config.yaml
n_layer: 22
d_model: 160
n_head: 2
n_kv_head: 2
head_dim: 64
d_mlp: 448
vocab_size: 651
activation: "swiglu"
norm: "rmsnorm"
norm_place: "pre"
norm_eps: 1e-05
positions: "rope"
rope_base: 10000.0
rope_fraction: 1.0
qk_norm: false
attn_scale: 0.125
bias: "none"
tie_embeddings: false
parallel_block: false
init: "trunc"
init_std_qkv: 0.037
init_std_o: 0.0
init_std_up: 0.037
init_std_down: 0.0
optimizer: "muon_variant"
lr: 0.00818
lr_mult_o: 2.0
beta1: 0.93
lr_head: 0.00581
grad_clip: 2.0
warmup_steps: 200
schedule: "wsd"
decay_fraction: 1.0
decay_shape: "linear"
final_lr_fraction: 0.0
batch_tokens: [16384, 32768, 49152]
seq_len: 768
doc_mask: true
train_tokens: 175500000
steps: 5475
dataset: "wikipedia_en"
MLP neurons of a small language model. Each row is named by its layer, matrix (gate and up: input weights) and neuron, and shows model dimensions 16-111. Each number is 128 + 24 x the weight over its row's rms, rounded and kept within 0 to 255. Numbers have three digits each. A neuron's up and down rows have the sign that makes its largest values positive.
After each neuron's rows, "fires after" lists the tokens most often just before its 100 highest values on Wikipedia text that the model never trained on.

L19.gate81:116162105149149144109121178150129128123119169136169141107140170117095108201114075149144121133113134135142072191130074156120115142150155155141132139116082168136114120129087135128142155087133123146149108137136134128106141143107104145099110119121065143105132118117113121121096112089144129121
L19.up81:162104131143097152123143122148084121124142126148127128129106145127147179158155144154133124170129153170120111139180089136127098142132125130131112117157118184099120096111116158157138129114166127141153129133134082110117144139088098123164152151146136138147125127146107094158098129142089163104
fires after: " ", " j", "an", " a", " of", " J"

L7.gate62:151123134125091103111133131139108168151132153121139150113131073066124123141118106109117171090133116169136104128132108144169126100122141163157119152139109147161115106139142124152116138138135126114157115120153124125168136129154080098122143120123140132133169118079117165113125134129156153074
L7.up62:126141135153116125141120175108116134134099127138121144149133134086129116180153118107117163119125162178114119159170131127137151081115135181113076165147118127149116136177104099141139147135092139096154102163148144120108141143125079080115138129100107141136120140115112134135131135108152124125
fires after: "b", "t", "m", "al", " k", "ic"

L4.gate447:169186160105111118126133152174128161142122142128131125120139148095127164187126106134087162080101108139123100131138129108117131101123147145116136131146115124169136130130119110092099156156185119110129125105171111142103132138141135129158105087096125121146136087118129180128109149160133149135
L4.up447:148151133103114105125135143180144148147075136078139126129166134121154163128139108111107166116108112111124091091126132130139099075184149148124122108086127116108131148121088146086098129140149117109069122112165124138124094137099110135109107110120139135093137053141135125121071149161146110135
fires after: "em", "m", " M", " m"

L4.gate226:125167121143121136112160081125100131134144124128056152130138123163172092106175132160129155122150100098113120103100114159134107087088113167148147134101146138111123138138109163118160095108115068135172127102096125138131132108101136141121139117150130156160117124158141090130119132120148146126
L4.up226:146132109138164146146112160158126068113157149092113124129138094133125128122132148138118083128160107138120160080131131104136123095097129150189183122109107147136122157096098164157135126153179109166120164132106147119134119144145112144111124116097122148105087081121129114126140154115169147197
fires after: "es", "ed", " re", " s", " S"

L5.gate98:138134090146100148119122075143086164109116158176091126086106146152132144154152170078123109124117109124123110160124062149108144161127150125119120146127120122107145150108135119148133139102114112138131111081177105096130124087106090123139086138115148178154136149120137131127107151093145121109
L5.up98:107163115121125103122120094145101131139145115153097127139094157182139142112131142097149102120119162096142136145153112157157149173118161185131117074122093078177165149107120135107142106109108100117078141136199125143157158161138120161110167099114113165143148118141131105177141126099130079115
fires after: " b", " f", "ep", " ar", " A", "p"

L12.gate106:147119100134140107110111122127081116140146128127149122138126154132137118152141127167087094104137098120146147159199123145112145120126110103148127106114140148117146101170089124123098164072123114100131089192126155134121128142161101122097166140105162126149138191172121144153118149111137176131
L12.up106:099137121095122109123156151137085101121175125122149078117127114163076097078129152156093181157098111117113142158096132142138116108101121121127161106135095137149081073143106119110166127117122107109108082098111130130120089095129162134108105114127178166133123160094133139167128134147130117154
fires after: " the", " It", " a", "is", "c", ";"

L4.gate118:122138118114095108140139099159074164155100103132156118160108139136143194138121146111116115103143096122086138157152152148101133145133150153131158116117074122125145122127111108124092138133086112124096154132167123132103104126123111144128107136113108176125156109150102092093167115116126094163
L4.up118:095135106109121115141122113146131128105104115125148126140122146156150129105131156123150157130144130115093113158153113155080102139097172182145146156131131142082126138123102137131082114129133137117116093153133063140153117119108114138154083147129167120123146125171100096110152122168109072166
fires after: "inal", "et", "at", "en", "ens", "a"

L8.gate278:168114156134108102148158123188097149137119158111115130079188143110137114133154153106129138159130171134207151110142133148172164124133144169107129146121109157103118141105125137121096118130097146155169132140116114127132140095135126126106132124105129144136180120129099173091133115143173108126
L8.up278:147141160101186143142132151101112127156134162119101104108129175108150127137110160115113142128132132110114131153114172114119170106108129151100145130130099138113095089144114152148109128108149122170150149141113108125110115092150130123132168143126154162135120099137122146136129072108114129146
fires after: "r", "ic", "p", "m", "n", "ig"

L8.gate417:176115110132125089107135135125094113108101156122143104109136104080201142089105148127110150124161081076131110097112132096146165049123120129102112119117105106096109158087123113123085122147119137130160159129162113141113123120138129158133165086152114140133106148131141091142107146139130116090
L8.up417:152140119141108096095098128146107117122106135150134126130123201122148114098125176103131146110145101139121136108098128109113149149142149137110128163093084114117106140116105152155143154154134118131119101130116169107126085177109118181121139143159125108122127138130126115168118098077124113139
fires after: " d", "v", "D", "c", " D"

L10.gate163:135104102115158143154147147121126131143099123120101097116126100165164114109170165123104138137164123106088116165139102138141154116137155182122129102129106142077110168149133129142120117115117099171137139155154135157109152114126162179142157139070137113170133132111131088123172136120161131112
L10.up163:088101132141174107157114147095089131104156116161155126138100110133133127115151110095165166169103095141120112083113127162138114154105097139170117168114132130100148164095112149091168084096133123124105101143122140154146139125106098144112132129123163127100150154131126115151113140109117087132
fires after: "ir", "ar", "o", "ro", "r", "her"

L4.gate411:086141139120118139135124177099132110148106124126120142082138141136118089109130157144176113053109156136195156103147131135112109145112186094154110154125123103111115101144156138132105098130152065137134153134158174094144138118125176130114144140162108152123182172129130120130119145127135103127
L4.up411:109150070118109098113136158128123136135134087131134129069109182167121108153092130171116146084111138137148118078139162141135143104156164151188108120101069115122157122141174124083110110163141100152153105116119138133117164113113124144137075170142152120188130146110124176160098146146118109131
fires after: "u", "l", "iv", "ur", "ail", " cl"

L9.gate418:119160119140092126073102097137118112124160126139166153165118146144119145121118131115119155139125146128120168137057187147117097146157142110154106094100131137143144128090113128163095132135137132157178109167145107142097128117101128128143123152156092158124123071158093173115169155097167092119
L9.up418:142168143106132135122134119115113113115073129181132099110127135137127151084136091114120123087117151148103133132121169150156121097102146096117140106127131133131108121089094117132081152146135142145113085174147113175085141130111112124154176122106122117123122112138142136091129128122146121168
fires after: "ec", "c", "er", "p", "ep", "s"

L4.gate185:115146165094122130094130119109143125113113130142142127141120148116201138108162128103127120130119139116139130133176117145156094177149160140094108114136104146131163144160108162122105124120146152143142140123118101150124145128136163212109120108083115112125073178144134112112137090153162115096
L4.up185:129184122161142149142125122127127152161193144153155138116135172134137117139136137150128149112108132148160132155116110165153096093084151147140165136112127146156101136120093126103161104156130143083129145119148203143118164090063128139156100147159158085134115145170124114176102160127139106142
fires after: "ab", " t", "u", "ri", " K", " be"

L7.gate223:113111102119126132102109147169145103172059115138110097132137066157140121125123127109081114125151129141146118118106108120136158104162106100114114106115101127156118095078098107105129156098103127173141149143105118134154105108149122148118117105121120187122139114128099073145144114121125172132
L7.up223:170116143151095126128139139114135135129132149099127138132142084121142154126159116108117099137179154125161102148176164121123126143145089109104144175130149135165144126152141167163125131170159128154176153142113116173139129133137169138122127103108139117071143102095146114141122103132156113143
fires after: " m", " w", " N", " n", " W"

L12.gate38:138137155109129131140115106136130111108110128103158149113115125156147135093127160123116137155160141096113134091103077135100129179144098120146119124109109144156122111120139164129126140119129088137141097145143135136144127165146096087135144160138157124190165103157088081144127132135110165138
L12.up38:144121112147129129114141150153125139113126189080122109080156176181135158124142142153123140121171154123127135114103087097110115161145129118139112111093113138136115083149155153121161117105063144125133145122170114093157115117110142111081130170160108145145141098108150157110120172144088136138
fires after: "l", " S", "ing", "al", "if", " s"

L8.gate347:134157157101101129147126129124129137127132114141147144186130138115103146105102126140135113110104101126129136124145158139100120081129107090113106095128125115073127174172107132135115128078108194123163127193130123135117145125123129155045125121159118109120111158170101128109100169122154125128
L8.up347:107134174116150140145093126121131136160115086135101174116140132135118118157125182140130170140091120152141105102136126104148153140148130127127095145150108105124159131110124140111158128129166121115150099094120121120138107101174129111096118140161099113114183136108091144153126187117150141138
fires after: " F", " t", "v", " W", " w", "c"

L4.gate334:121151115127120125126114168097148130109113155134144114157137115131126098066132154110102159147106111152145111151116156077143125129113136119143127132156116112160104090155094080129147130135126088139110132169132107135097127121161109124121099084149158115136131188128084134089156140167144104132
L4.up334:133110176149147148118089135112086169131127122147157127146102128171144137115133161092088169136131111154168146106122145096126117110153162103161111159144134126129113122114087100122101142139159141157126103125115131138159106112129155126141130112127131085149123129110081126119133159141177106146
fires after: " w", " comp", " W", "w"

L5.gate250:162109148133158132160156116175108129138084108124105140126116083096148141112133125118120112078137124137145115098140139115143136096152147129144149147127112105116134158127117144114097070126116142113140127139123094133128143130106135085123156135041116139144126151105106054130125139109110134143
L5.up250:085136174112125110136149116114114111143105108115091110120079117113147157125134143140132129129130122121155094121160149161135122142135145088130092122138140098118161145133127118145145097110150128094149089139116145124136083111132126140157153099090118143116154137082096080100166110129103115139
fires after: "r", "os", "o", "ord", "as", " "

L7.gate383:109142125090139119143133098125139143132079134133163083118134155138147137163158125077131107099084139154130136192105133146109131108096125103104113109090089119130150111146132110130105059125126134113157114113132146116150109124166163114135099112086171130123130145122187133099099150132127114155
L7.up383:143114161107123124105100138124087117145098131131085077123147148103145103136133120113144109172117139120139088119139148126122173127118127156101120136127154179137099102108070097134114122153104177139167095152137114122157123080125159116099142146170117124106138129163119141113071129170078139130
fires after: " T", " D", " V", " E", " P"

L3.gate280:147096125144132145127155132117136162135125115094085152164193172128132160137131122100117146141155100089128135145122134098143143152138133122182159142146170136148094117122126074125156108114070113087152098155107121109134128137102170096144140131116124143165155116146073108084163137171124147123
L3.up280:143123131163121099122163156134115147122122163124141143100167140146159136128181101133140136174177119109074167114099117125144162143137149143126121138105150130162085116092134113120153067094077121133179082131157102127095108105110119141114192124122102163122124098116118121125133150173137130159
fires after: "ork", "S", " o", "rit", "ough", " w"

L9.gate101:126145077098098116136119134148120134153118107103112140129125185138166146130077115145181126084115158113176090112096136123105144129136167148143148144128121115108124099140112178137124152151152105114096099140174087093159131132143114129139117158151146087112109087127089069123128125115103112134
L9.up101:124152094110145157117137103119126129064102147108150156164165149143127128139103132171165135113142100080138122122163157108101145180119111164145116118124117135155152143094093124140176082145111126150120125111132132132187129106104136137168093141163146155132131124118117109144133076094103118187
fires after: "en", "est", "a", "r", "l", "s"

L2.gate232:131132138128162130134095091106159127132103141094159121117150114148120171111133119111126115109130131129095133136108112098100086066100092133103134097108136150126105112136109089172089110107127142095130147133149105129145135100107123152162158101118119193147106174147116080175106113147108116131
L2.up232:171157150119132136121109119105116144107110113162126110140128139153135130165139125111129157158150122132126133120111116143136079094151122108140109093181166127136124100101102117185099118096171140154148107133147153136156121108123103146162158127132117137151092112129169116125058118164101122076
fires after: " D", " v", " W", " P", "L"

L8.gate256:124110146132088122086102142160147086128162095104145149116131129175146111103142140158102160120072146172130144134163127163153119111112111128146162155109126133130090092106109159114104157125104103141134136161139095087178125136195107152146139112129174168134095165127129125098140151109128097140
L8.up256:125135107177117162089123139105135134120131113122146168129190137123157090163145163150136129134112152160099152140145122106101089161151116167152155109122128173123109103131136130120093172133109148137124106129102144136145129134118103156080159129139174153095098155105110162161079114112117093116
fires after: "a", "il", " pl", "i"

L2.gate130:166107121110133103130142154155119148116141143102132169174149103094137154120141144123140172155147166129120100098124122110123164081110123141160128121113143134169126114081169100107138121093145102117129109142107089160123132113117150140150112111126088142085164163130127143109177126151124135158
L2.up130:158125157115119132129150127094108137162149129090134158164114134075132136145137127133170176153108132152115082154116142143161165111142113143118094147148160132088119072130128118164143122137103138140111116156125134147164156117136142162123125089130101110179095090095168107136171115133121120114
fires after: "er", "us", "et", "g", "ber", "ur"

L15.gate25:179112084164130104139113106142155151135127136119161117162114121158150149139105110147106110119148097104104157101108154136139119146098126126154124137135142129128093111099107152135134145149120101094175128138097120103139180129076133116109140152129125140144104145174108095094150132112155178108
L15.up25:135150143140114137114137095169140117144118068103153173123127197167143131095167130176147122098126122101141157122092135156161113135151165138161112108131129132130108119112118130098107133129105108124161121136161112087139145133071174136114126113133138145156123109125100170113119143144096140116
fires after: "h", " Ch", "in", "ch", " S", " s"

L19.gate337:154122156150130127119134107135110094118098121165109079151070138106119077135104152127111133111125126059101091151124139147116121108124129106081136095106108134114157117132148146122122116122126137118127114149137128109092151166127112111131194148107108146190130157159123158141140115143138098165
L19.up337:111123104167170175147102126138117140131112138138113167124180108095136084086110133109171165160115139095133136063110159134134127083103142130145110133151134137118112145143171135122150101087169120105140159123127119128141086128136119140134116106174137113093168145150121131168081147130128095142
fires after: " s", " to", "u", "y", "ir", "ro"

L5.gate188:070147148157070152111096158149122106179141151125087115127134157135134164137120138116123136142120131114116135164105117127154122091085185124127141140148127141150148163106109158131139110129125113167138137155130159135115103102162142135120110110107097143145126152181124166123126119145167138134
L5.up188:111150103126079115085135128107170087147082086153154111116084152142091136153120104186136130120112096102120159109088098107106138128137114124117097115132153092077110114115122123148114117114069109140127156093117096169142131145179153108136144106103131134114146151103114120081124117127120156170
fires after: " n", "f", " B", "ou"

L15.gate405:154159072127153131100112152119138167142119125159134130147107157128177144116118115117135144112159078144144108164107157125177139141156166116108156082129127133107118134052179130167168095127151115139117121127102168122111101167157147104183077126161106142139165106139117131170098131141149109148
L15.up405:137119143122141148132096119132111120104156121109166167139163162161136098159135164105175120139163113123119082155155107108076145121119122120212106113135119075112139144098145126116137101158162132109134095156147149164164124093169107142121095122113147111167156142133123125140118112138080115169
fires after: "c", " se", "er", "ec", "oc", "re"

L2.gate374:166188145128118153147141141144145144155104104131133136146145132093125133107139129110147120129182163140103171132141172152153108137126137096132100119121150100092148141139116157097105137107100132138090128167111118145078102155102141148143141126110162182159133127090151087130096164125155135131
L2.up374:135143107147130099168137105150124110121106141105154103137172113128163097144141148121133136126178159150113111117122120114150118123137150100098122127077140097133105117117123137102116134123128158131109112121145102132084124136093169125115132131119078147101116132127153107122142133132125106125
fires after: " R", "ail", " r", " t", "pp"

L9.gate416:096098128140111100137113103120132153115116153147113147173103100154145111066121135088096159189125117179098162115135116097156103132150137118118148125164141125149141098163151132067110177120165102155141105132099094160119091133140116155108127113149108109102115122120134153136099154118135155127
L9.up416:096126152140130155167124129137122126102106154141175132106153106166162109174091105106097173127139123116091098140148109135132149094134107173114091119117174095137122094143122108138131131116169144118106118156092094122160138132141185142078124129137130133130128156131146129149128114149188143129
fires after: "p", " comp", " w", "c", "ag", "pp"

L7.gate259:136123126137127127109124170144132128117096140160119083154153146088129134156143100129132114097127102109123158122128152123106118134128179156139135167122145105159124138139079148089127144142150110164094071144129144092142140099139117095096159143142148164084161121173108155139143192123104127125
L7.up259:084125102129143121158137135110174086091109140098137115133104148110156147142125069105160126124109096126136152107106120117080126123122123176089137129087152124109117156154112150075146142164099116124143103126108126116145147115188158130091159138159128175141155163128098110138114168111122135126
fires after: "f", "l", "ou", " t", " p", " T"

L4.gate158:099115101168114173111096188147126122129132114089092118094109146137114124081127162156135105100141107156112140119106110102131152148159150118153127142105123117095146132143156118149156118140105135133136097120192137095118155156111151105112160162202101115117132151141136160114091142117133143139
L4.up158:090121061155086173121083165132122131137153113117102115138118097092125132100148134139102131099130127143130093128098135111162148129179143131148120113107117077103109102182129125107146087154096139157172141114126148128096145160122145094120167137143105104147143144126137160139111162168126099117
fires after: "l", " cl", " te", "5"

L5.gate29:132139116119140151108124126130142132150105088099106126111152146113128113078122183129152177167134111142139161135103146128133146185138136126181165124142119134112176103149153142147129116095127123138086124129123130144110133122123124141208122172128112158097065122109108133124132109115100156130
L5.up29:133139131186166133133112102165157131136117122134104108106117122126146128147157112110140109148116090144090076136138142153113138114159170138114138119098118126122127153130145073176131100095102146144116154096140111111080166155152163100146106135110144138096163081090097159148109111128161151144
fires after: " re", "f", " al", "te", " se"

L2.gate258:102161146133123149121161096129133145107117129188074173140094147108097129113122148148137143108139110083148111117142114123149146125125110164144158157096113158128091129111182150131122172137119106146130101094116160093118123121129138112147115100145148131096157141101096135163136155117172149138
L2.up258:122149119155142131086126129152114125119139136093102116160120103106118119129157153167118124092117135129125139099160131115153132132153151128140137146096194130117077164156146168155097153068132145171122142093110163154105138137124152131105149122118174099142149114113114130139145138149132104148
fires after: "re", "al", " m", "ol", "ov", "oc"

L8.gate50:088166135139123124160136122129125122115094134161139096147142131157143147127138162115144124144187124092140125108098125142115076092142142146164120123101137084147129131126127169117135104149176114115105125093166160059124148136092119153095108150113112176155092108138146103115131107123155150124
L8.up50:091117139147099131164133118112073126111133148142100176159101118135135156167125130126135140177104152113096122139134129160142105135147159147131101177107148110150096072203097188151135096120117123153127123124148124117100122141129152127127111148133106184124129147131108110087146115137143099111
fires after: " l", "i", " L", " f", " s", "ra"

L18.gate67:143118128034149118136104142129177136117103115099130156161128126127100111120182136151131109150135158138117123124117142116152144138131125132084125106159173087120148162091091108141091093138127107138163123136098118085140086144151131163165110128119137159113142151121132104106166180114139143137
L18.up67:176111079159108118108146120139106150138113135140167155136073189127127128105129136142116122144132141153152155190169090125115118167127122107083107151140122117124109116104128103127138083126109157170125107102130136098146115130141186130139104146119119137088138102090121155103121129109132133127
fires after: "1", " O", "3", "2", " J"

L3.gate149:118096123140151095074096137166153119129138150147138117096120108139179151098089098146152124135167177111129138142111133133130132153133144106115126134116110142121089149133144137135101123106147117147140172095108151155160129118153156110141130139133130105115152088134128118119118106150125123125
L3.up149:124139146134133117129097156093144156133121109127127130115147150114165135092126139102185132179138092111114123124136094135125101175096130099140128137135120112110151119138116129141160107157178134152104163139138163114118184179143111098108131149111127102104112126165129114141111087177179155145
fires after: "ro", "ur", "et", "up", "un", " to"

L2.gate110:149107109111137148106153177137097137155133115089106134126167116157134120108132115158099126147130134145075123115154150141149122106095122132172143115130145122105136145125137096140111105144132157124101188122132127170120142122103110101140083122115157151115095082107145171147124152134159081145
L2.up110:132120140104126148100164154078104157131172142104114106137137158130131090105114098131125113174150115150102126133136155118138094156138129108133165157142136106077132106110126161092124109178144153125137151133128127149118139137137092143137105086141143128103080118132143140142186124129127112113
fires after: " as", "an", "p", "im", "h"

L8.gate225:125149134129088128152122125139152133170112112120148120130170096142104080115170168134100147153133093103109135133102093126131127057105111134142144105138152102116132137155110099102137099124162126123131136154109110057133114106105139153124117107130122094153109166086124117104104127092165132142
L8.up225:150135118180087151129109100105113115122141116090144122129076132124113077144110131134129161141137123132140140132132099136145141107176126136155172103165127088101109130143157137088200122152126120087135106151143160099131099148122140090090168170130157143159121104098093109110162139104148101124
fires after: " s", " S", " a", " res", " A", "an"

L2.gate231:121128141153166112098138106124121163090098125149123105128088137157095130106147148105114142120146107123077124127089095123151141145131175166140154171159149093145110113140148102165116119116104121155086124109149150125161101117130065121102113109122124152148153085170148120113126124113188145124
L2.up231:130137163114119070092121105170085152123129119151091106188130131175163143106177144128105106139119148158133116131123112138140160117110137139130104118151133121167077145155138142141116108080136123117127122138103166120153115142129138147129176107122146120178126151164127134112100133142164141071
fires after: "pr", " ar", " Mar", " b", " S", " pro"

L3.gate397:120128152132136084113098128123142157128098093137173102077106111125097117058174169118100162135118117132116093139140113139128116147134145122097178155106097123090126148160078112129143117103097094148107183133114142126131085108134081149136099105108138112113103124106097155082115125131147095126
L3.up397:118117145126140137162094138118160109103125131098119116079095137126156131097167137075147143155080113121129106109135119148137111153156138127105134126136091057115138167184141101178123120115131115151128137099112129093142168126113106155138133125117166121118093099113175148113121076100148155144
fires after: "A", " re", " de", "g", " al", "o"

L2.gate174:169145113146155135118104091118169114157128092175123119166094142092147137130102092099114123170131113121129103131121113133136127091140128092126135135142139158100092142103112164115115103125110110145128099098165164103110123165137147138146181113130128136151143116118114144137111165082167177103
L2.up174:121147097139150100119081126109146107145145134135119164159100119124131140103132150130125106136127127135118088169113147198127114132145131111102094127135140154108054146139140161162125144141122092128103131115139210140138121141151130164155143124124165148131133128074110142107093133119190169092
fires after: " ar", "re", " b", "ru", "ol"

L2.gate328:120145157140111143132137120097180164120115081143131127133120137150169122116141143125153129134131104092157138123134140154140143129116121180151141137182157145090131133113099086125145124125161137094101139180081182142161141153111124135086118110090147094127155165144064150125126136155117131125
L2.up328:126120121116107139185115108113156144135096141114090138086144124112166105131149096113123130195135111133091155132155097124128134115126124133168111161154183092110121129120125119149079104121109128100150109126130116139160176182140125126099158142078129123144168137106118152139119151137161178157
fires after: " o", " h", " a", " w", "o", "cc"

L18.gate181:158186125149104121154153194156137136130115123131159122174126140096123150087122119140149156133118140125159141082134091141152125106129149132115123104156113127123122100122138109140115107096162182145132132109192099139121161123126144113128135135137147185159141143068116201114116130145134142102
L18.up181:129118146136147149162116117152111124136133138123190157115143116089127130110104072113122170151051089162143121152110105101149117104130162132157103157130114136096143109115138176144137143117135146090142126153156123145132119159147136129143126097165128145113138151135176127146140109115137105132
fires after: "\n", " |", " v", "m", " al", " m"

L8.gate207:138113128115146089059140140143132162116116128130123137151161150122139141137093108103130147148149133134097126141159150110149138113122153105130153143136175098101118140114133152138086172136160167131140148138141161125094128180143127098147125158189142129142124110127109095177120109155143086105
L8.up207:145142110122093107163150166127113145097072128139172128127107145168149136104137136124100148126104136137135128148129127121154123121140128102150145138104119094110123116134087122138104122122156146101138170097156164092114111151130136136150094155142116076118108097131172111180132117120147107133
fires after: " d", " O", " to", " or", "ro", " D"

L18.gate197:134085158146143122111106104162150169174095129084147125127124143161130096162132125134135113187125150142148115136143197138118172141154128112152106103150145143106122137162081078165103110149141113099162131140130128130132152133116115133094080096131132086100115124131129124140126143123137115130
L18.up197:134157178113122107116134129105138132108124121108120159131108188134106176096146147143127141105128115161161148090083067144129118142138138121133120143079144113140169134126188143129135095124150127164155138097136119116202106163134120107136170165119137135123112121102142172081125116102122126132
fires after: "2", "8", "1", "5", "7"

L2.gate343:069170094111116102137128111118098140166129109109162130109138160107119172148129174145142167122119128160113166128145139147139076120140153097139130097105145138091157123124126143094107156145116098152078095143141111152143140140119105150111116109144090179156141106112143106120148145094157137151
L2.up343:122125132101144102139115120084081124142155121127183088124158192125152160140143152130111157116098164157110154154136170160131118121144108092142092105115135137084158121099119148106072126127102079113100100121171140149128125108113142131125154111104125169120113119118153100088115127105135118142
fires after: " r", "ct", " R", " l", " L", "|---|---"

L10.gate246:143106114158111113103086086134096112136190133109145079120151109125119123155142094087128135124144140128100094144106147132134162104148110144139118115080118131122157131132114171139146161132159184114122139130175167125116107138084132073128105120175119166163081114130108130108099082119139119125
L10.up246:171112121096144112140110124191142107135106137104088123123108113120156177118158123125154152123124108117109109116125153145142117077111172107114117100105130140156121133122126108187125171134142162106163118111154104146093169149107154121141151153115095107119108117153106153086138170142110112128
fires after: "s", " L", " s", "c", " l", "e"

L19.gate440:127138157113103078159137143163153118128150101073128146132126118145136086095167108143111136161103115152120121090145135137141134116179167123142094103160158112093140135135117095091139185086124105145140142092131098117123088161144100135121171151122172174161126157151175098161151138125116147104
L19.up440:094148154117094149131152120147150117156142142114074200152123123122157149155127132090133121117113144113123115102122108126150116131148156139147142135183133147106115101152116069068171175136117180160174119119174123094111146148108133130163135122106097116166117124162122133125138129131151140088
fires after: " con", " a", "s", "b", " as"

L5.gate416:158099160066133085100169118132096161145173146164103122180161095101119147111103137139110121094114123106103101128150081090160128126125131112117151113162106120145102139139149150148135128090144120134141103139115090114127144216117143091117135102064107151115135082129103160116122110177116174147
L5.up416:130096131134132109092135124080125118145108122085097140122145131103128143111152142128149150109164110155171100117113166114122122146074107096163104170154086123125130112129132143125174122117104098123164149104095141090105134106162117119151131126134102148152170096127156166136141115086145150096
fires after: "et", "g", "rit", "re", "up", "n"

L15.gate299:137104123101112082105142120189153135156140127134143134116123116122135134131133112125136134129185131132116074129104103141114130125167135133121107116183153157143146147108131076148142110123138119104130160114132133174170123112077149125079127085086126129158086134140155125150153182120133113155
L15.up299:139141129134096109140177140129162153182115100080144147126119115103160142128113124098135143142116146151127119105143095138138120117130185120127160138190133100108160096132126063160120140151155150107118145111145115135135140136084129132121138116173151121145169148160102125079143151117109073129
fires after: " s", "s", " as", "u", " p"

L12.gate49:123160097147169198122124142153143120167117097106162180157122130122114133183127142144127130114138099116140095142172131154134146137142122126106125144102114135148143089127114159094121124134121144131114124150108128129106136078117106147140082156150136087135132117092123072168111187148147119098
L12.up49:094110128103076100105156126105170146105163113115121140103135124106128142139146095145125154158114120115139179139159115157178094163137141106129128134117162106155122104102064160148125148146186149123106111118117116149116173212086136126090148113147138127116118164139116094161107109136124109140
fires after: " l", " a", " J"

L13.gate152:166119110095140149084115103129122140106074146125137136148138135158127111111136129152166121147137149101123117195115143168139095131143135141139129115138139157160126111128117166086105141079153119120169125145174109145128118105098133162092104127151094113140118135153141096126118150171147126153
L13.up152:119116145140160092126127125116137120123132174131116117144136135139121116109119123107084140156152131146144096132139147124143143133105087163129159138135123104207099123072051147155100144172158150133103107110175160133147135087066108164073126104109088123113114122146128101148142119140143131136
fires after: " s", " S", "y", "ist", "et", " l"

L7.gate152:092146132147072121141139157098104133123121109136123092166138106128093104107150154163096119107129088097114126153079128110161135120149142145170103168100147120148142167132153131135108136121131110153110113113135148079128104089134164116142089197098133185116106110156124065089083115120177123116
L7.up152:145156131152106141176158105122090145130117089107084132141118106122112152108119147149133140137138119096100120158093102114105121125183136130125097109155148124118160151108112113114129102073146116103113135106171155116158107134150147125154161179098146160151133105138168120080066126079174132118
fires after: " D", " l", " s", " L", " S", "ol"

L13.gate68:103103120108104145128124110158085113120125151117111132148111101125137163080118127118117128140134130154096080091150126163131109139123166108123176130117113126136144147150101135087153113107132140117132185138160085138089151101133113094145119144112147117136129120108123153197132130125143117125
L13.up68:136126127170128138149192155129129112151183136092122126127195120114150134105149128112092142164176103147134082102105067111142142154132132145116163122114141068091153146150156119112150106107107132113159135135133085122150149116109126114119125076098107139138169121106143159151144137109111136161
fires after: "un", "an", "ist", "im", "it"

L13.gate386:099118112102111120123133203147160163136139161144118127165128125125131112119109139094091102126123142125122078094122123127140137156090146155102070144085137140122135119134150160170141114130104105145067114136112129113135154127113145110130087108170105160123099147126135153116118146126122115106
L13.up386:180139147123127146151103157071107164116128154104103138104122135126132120147106131127145105157137135102105105147144119136122133165061137114207103131121164086120118082119136126145123139114123169163109121098132152126129109104170172154110150150111150110171112121146124106146157121105102120117
fires after: "er", "ent", "ab", " se", "ol", "as"

L10.gate79:119135121163133095136102105162134147149163116084139085152150144125083105109144154123116122108122152141137120148078111119144169111152142169118143130105154142148151136152138148120133193122120183164119110131151110095118062103113159137074151140115142136149092057111148110145110156131156116142
L10.up79:140174109113159129154132140161139143127124085111155111134108205116096134153129147091136164132126106103109139087114127146089110099128131121121179119114107092126193128128128130130139120123129162095120113152147116114093123115123165142089120155120078150153147141140088120108090092139100173131
fires after: "r", " L", " l", "o", "is"